config = dict(
    vocab_size=16384,
    qk_norm=False,
    attn_scale=0.125,
    beta2=0.95,
    decay_fraction=1.0,
    max_seq_len=512,
    max_steps=7905,
)
MLP neurons of a small language model. Each row is named by its layer, matrix (up: input weights; down: output weights) and neuron, and shows model dimensions 0-159. Each number is 500 + 25 x the weight over its row's rms, rounded and kept within 0 to 999. Numbers have three digits each.
After each neuron's rows, "fires on" lists the tokens most often at its 100 highest values on Wikipedia text that the model never trained on.

L2.up262:504485494504533491509466504516570488483471495465518483479460495483477487515466563481491535470495516519497483500495468433484527511520493500564476509477515540498443511496568477500493499474512483499484446459513486517526528503495513514475514484524510474499504473469489522524517516462522498501487530555509457489486481525521512441500468511513528503489503505504495540465499487501520495495520452508511461483490519514524499458511478489532484516484493458525527477481483545472554517506487486
L2.down262:490539494481538479507482533496466522543531502524499523527513512534545489525520518494487519499475470532528529495543514484474482516461521491506489518515521472504528530490551513505484474504488462475533449496496469491526499482475474497444417502494520478468512530539471546477497514477480477501543493474482482535455479515494454486459451497533492530486458515480485511500492489515484511512461535464489492535523465501477511505496481511498534533523501494480507490472486525518474502497544525
fires on: " be", " =", " ISBN", " Her", " his"

L2.up278:506516494519511497500501529537529505533548488510475552499445510520502467528484498519479461502480511519533504518448469476505510505531497480464470508532537481504476478494483471527478524574489544475505497498531497500489471499520473503504486469470538512498516493538498529446475525508490458516502435475525477461503474488506529505524433529485540495484492494517505483501537501520481481522512511513530445456482480521490487530495523496515469515500450509532514476476478485508531501487458494
L2.down278:470527491454517531493509500469517486496515508524543459479511506519498516518505506509495500472460543488510523548481543510509457528493453464499531496529536468471494535477526560493473547495510466479515561527494454525517478510491492487492424486548529466475519540488468482501487520528482496499486503495462487564520476486468527498509520513485477528447470504507516483506493493502488509464499530462521525523547512491498490458459497496487524478527508497503502522507483513489524493504504484
fires on: " In", " all", " every", " For", " After", " not"

L3.up192:507475499546493495511491488464546483502480481486497481528545502501423480505488452534443428474460472511541547500482524489514471500476490509511535519531510457543506474492513499506493498539491523483478514456499476512493481506502488546496514491523496538496470454480475482494544503489495467479475513467516499505553507550511484543511454506499476500492516517499490507473475473517496498467497496522506512459509540523496494480508508516540541501456476537541489501519523512470493512486511529
L3.down192:567513489447497517450509463505521482459468470513492495489499513507498479529518511481499527473497485546457532487491521520486521451514464508533490498526532496528473451525476524513533515559520547508474498467465520476477534538536471508527500527446511510520540518522475479506492549513506514482489485524467522491525512505505508477477520533498519512505467496434497495509467492512488494550497482564526500460518498501512511474478493500492514508513515517483472506489471483444489487510490507
fires on: " p", " C", " c", "P", " cr", " J"

L2.up20:472463473525507481529500521515484502524538512517517527492509507566487454500463467528503495482510477526518501525496487514492523507513478492493460484540514477511520463512528471503518517499518565493437511516540513485488548486514515554509502483483504496494511533508481505481506491529516456518478497538467463445511505477453513505511534508480543484443504516527485492493444513504516492514515459501526495476532482526506532525518477513496475468455478505474497513462497466557522461496487472
L2.down20:538529486551508499512476532492469536515520486525493501499530486520484490507516513523505461543495540511548544527494507513491490512460492448492490474439507514478497540505527558533482515548481445507523504506537518507486519462474510481467557504494503511475543484493506491523492465520494507485472426501506509493464513548492549515477470514514491524452507503490489520490496489498520495484462503526496450515523473448510523536487503518505489485539534482474502513517526518476487505480520496
fires on: " over", " with", " served", " under", " against"

L3.up128:498514481487459502477466486519497485531538518474442535532522497537483479482473460523483517514498440509505535476520471513485517473491499537481494513548559502475582466490500506469483488522500505502484511486502480476498509522499550496522465485505512502487500467541494498484500473490543528504495469479516507473540478511468499550519467502515499478506545510515519507485540497504527502493508506517488490515454507554456510530455467496473503543510461495508478462484547483486472515465510513
L3.down128:538514514447502504502505495442520481496526495467468479508502537467494492469489496512502554499453514534469517533503499470477527487482528506455504482544542479453481518504515472514511519528510533488484521525478506510532514484522544532501515453498486476530471505492493520515502467532470475513483523544479478506466461451474521487532518519541515509497484484500519481476515485528481517556493489542505502471452490505537478502513485522514458504496502533519471553457492519443515514508483497
fires on: "F", "f", " as", " no"

L3.up175:500447535490495483461545470504555501506492534525438494437494459509499509455492508478490462544501508492502545536469469472495467533470510499478475497461535473515537510495524490496516515432513514529514508473504476514490524484487552494518494511516506445497526498469468490503499501520518473500524504528517501508552478520493495553481487492502474493511519508476546493490480514483503515478513490516481516504462502488490512429457490491553507484494510475525518536488524531507501499515494538
L3.down175:514512495540423542510494486519515524492492492504529516518498526467472486510467499487475490472496488466533524480468542518479509507508525501484522486505493567532492535490506561507500450490500512472486487479507515473498492484497490498551483455513520536477460467534483535486512481504467524508503521489495494509491559460497468470537546550470514488480531495502481563524520494486525475510518534504493513494479512511493462517528492496474496462484481486481519474483453470476533489500447514
fires on: ".", " and", "S", " J", "J"

L2.up94:483498508528514528465506519565502483513513506486518514492475515495482496510440541521484501528483524505539465514509532467502458491452490485510483505526560537546498503527498484506462490512508500490499459466514499481490500551533511474492518486515488506509501490511520529493519539475494473474508545430525505466500492497525495506515432505512502504524533492501459471499514520509508512496501452515525452430432510474482481479472502534485495451502514471502489471515498523527489512471479488
L2.down94:490511491572507521501507512511480460478520499484469504516510493547557517517484526509508489530455513514491458505523481520489490524445492500511510513524489509493460519528481485530477474515502527518475482454550504487510505509519502486550481455462497521472532467490441488493510509506477475536462520448520484453558523536518514506476466464492521510516497503499475454454524466467508489495485494496478529469470493504523490494498531506492508473485565467468520520500505527520501507493538513
fires on: " since", " later", " January", " August", " December", " In"

L3.up78:487513511498507498559499483461517497549500501469478507478487499503454503489515461531489473519445496498489505525495541468510478467486538503543462527472518493546517528509449489494507477518521504475486496432514519462466481494495510468486541532470485513510500498501535457477515518472532472463500498473506515477541541505517508476465494525509485498526505503506524477486545488479507541489478446530499514479484535494542510501466481509470540508491522478568493452507492499520459523507495482
L3.down78:475513506506471491472519494531468478528506507517488515512490507508487533474512501506500510467530488483482515478549531500514477474507557526476544503504488541546465439481498476536512495448478470471550524554448477517465503477498512502524494548504500494498474494507495480505490519532473502505490483515482471469462499487481493547541522482515449486551476447502476529501451463484524505521511496512467516474497475505542458473486498494497531469494509505550508522520523498492524531485477530
fires on: " or", " was", " and", " •", "^{"

L2.up229:515494502529517499484506515533517491493503514502472510511493509518488480503481469517498490518544501532502545486503506488479544493499499513495469529490547455471513484522527463494493524477490521522463450494522464472460465469508553523475512504437493528498518496485525531529504501477516508485507497514442499459557481543514485461499450534506536458473490527509468484473502507511533478502516471526497505475512519537506521491537482526490446433454464488473493477477546480478523506507508487
L2.down229:516472505546507495467494490497539518488527515513470508510482495524526492519479465485529467505502505499498477443467492518488514548548513491535536462483528548454516497562496521482487469556516511468498482481492559480509453534525516490507500516532482507515482517507511522488486505500466495514507513468514534510516485503564504503510556456506507511505495486503486493495493574506514492484495503498496519496493534509527520493520469455468496471501488532522444462527482463462515476460480472
fires on: " inter", " re", " trans", " ex", " pre", " con"

L3.up243:508520486478513473557493509510526505510555494449492513510502509536501504519508522485499454505504537482517539468474484514465518504488462483514489479521461515476531480457525463515508487503502518510477513511495501465507495492523499549512475481497498485527441424493504568495503469467501484534507520503492510536495525556517468477496508541506538466546503493516480506502459513484509464489542516495488497504550490499508471481527487528476526514490460514510517504450478468534552487490479462
L3.down243:537506520507510499493463494474525506540514489516499520491478510516551518467475495479513473521536498451448481504487485543480484471470540482457497470471501500524458505517486510507518507472541472486547495541496488490479510529501503518479512520499516555483474450459528485505499497530512503473450507469529469485502508550502481474479551514534490493554492503544480535473548473489550502481513488499492517480505485504539453519486504466523535514510475518536494518521512473472514528458486492
fires on: " m", " r", "s", " tr", "r"

L2.up244:499533514494504525503498520493483477527491522482445488523487478482468516499493489504508507547496456503500523492514527512479505488495519540489484518533495537480465515535509426597549486476503494522539462502513472486530536493480512532539506503455491512495461487487497513538469497491466509520537481510519497494489498472497458515523474477509520499507531475509459446502531524489506479461511510512521497496465461503513466463481537514490492531500528503497513511516483426528525487495531463
L2.down244:490507508486481577535494467514486450502522499479483489483491513535461488497499535543515483498465489456504450524469477495482508451506497495512448483556515469523508447492530516507517502504515533521517505502509506481507520512454426500521515509512509500501493547493536512523490480488527427489512503506494461524471532497534490514540468496494479510490533493510513537520485510486457493542499468482517513532480478521468482452519514554519478496516492550500477494498491530501523507504481496
fires on: " said", " how", " that", " “", " saying", " stating"

L2.up313:530460502539520497568504520474538468540493494501534502471486516524466487494524494493497418434526510508524480496430474476497554508486472497515507497458505510495483466492467470538537491531504514501525507503513485536501496518489483559495482536491488481523452484472485501467529489519502492509514539497505481527510509526477509491498502513502527505523457492474498497513498508512490491475534489519494509489519528501481501463539523506543550501475466492567500454464510488507492490479479489
L2.down313:502484497479514481490504510489524480484546493488507489505507511488522531493504448509506503502539504485501510476486444465493538531521491446525493502495478552516478450493517490500520516480502493492480497501502501460523514512497457562473495476584502520519505498504500480475492487496494467525463521535461467512538519529481495477475473567516494492535508505500524517463510495496526492550534505511510486534538495515498482477490547476515521465460506484497510498494442428538509509483547476
fires on: " s", " S", " r", " R", " a"

L2.up13:506453499546550534496507504499537501519512512501492473505489501528507511532530508512504500483479499480496471489470548480487522489500500483555493496509493491510485520485526447463483519489482471514501447511532446504513499521519472494521511511491485473561505516504509473465517496514554486455516530434506489535495502483506477507494445518502507500558498508495466518493462501485504503514477457519515512467514527496573504481508439513500470466486509491499497469479510504577483519492471463
L2.down13:528497520533546502476504498522501536485533517541469528473471514532516493510505526482511537540468479476458518501537529465501501535468473490474474460523484465492495508496541469496481488508494529493489528448539452506505505504517491512494536426505482503502479491495497482483509530491487529502465503530472486531533502522509470547475468488535466490518506472518499478453498505488492457524528492486506499545468443435493460502515520508514488519471525506475504537497463510460513493515505473
fires on: " (", "–", " 18", " 17"

L2.up201:475508499500516500564505502491542517527543493481550510480490502569524498510518466528492402495486509501538463481511536492515489470504533474516498509489489513557494511492493453524502483464497517490473506472510526510491511475530512518489482474495492531521463492517499481461505483552506479478470479498503505509501548526513503534458501515501523499506524519504486517539530516486521518468483495497515511466513480462492535490509441504484549471480489496518498429479487464541484499524494484
L2.down201:512526521527507476537544488483480482548519540511505518500468511543542479477494502517486511511518476467472531510500527499500440531429486526515491495505498477500488489487433505484514506489452511475476453500493494464499540497487495474524481503532479557485510517490477461494469506488504510497482496476518521509544457465483518555436533520560486519548480482499524481521475506493509493463479494494476512507525499517457477501500477463506487521474506508516522532514462488509532493535484491
fires on: " on", " On", " back", " years", " with"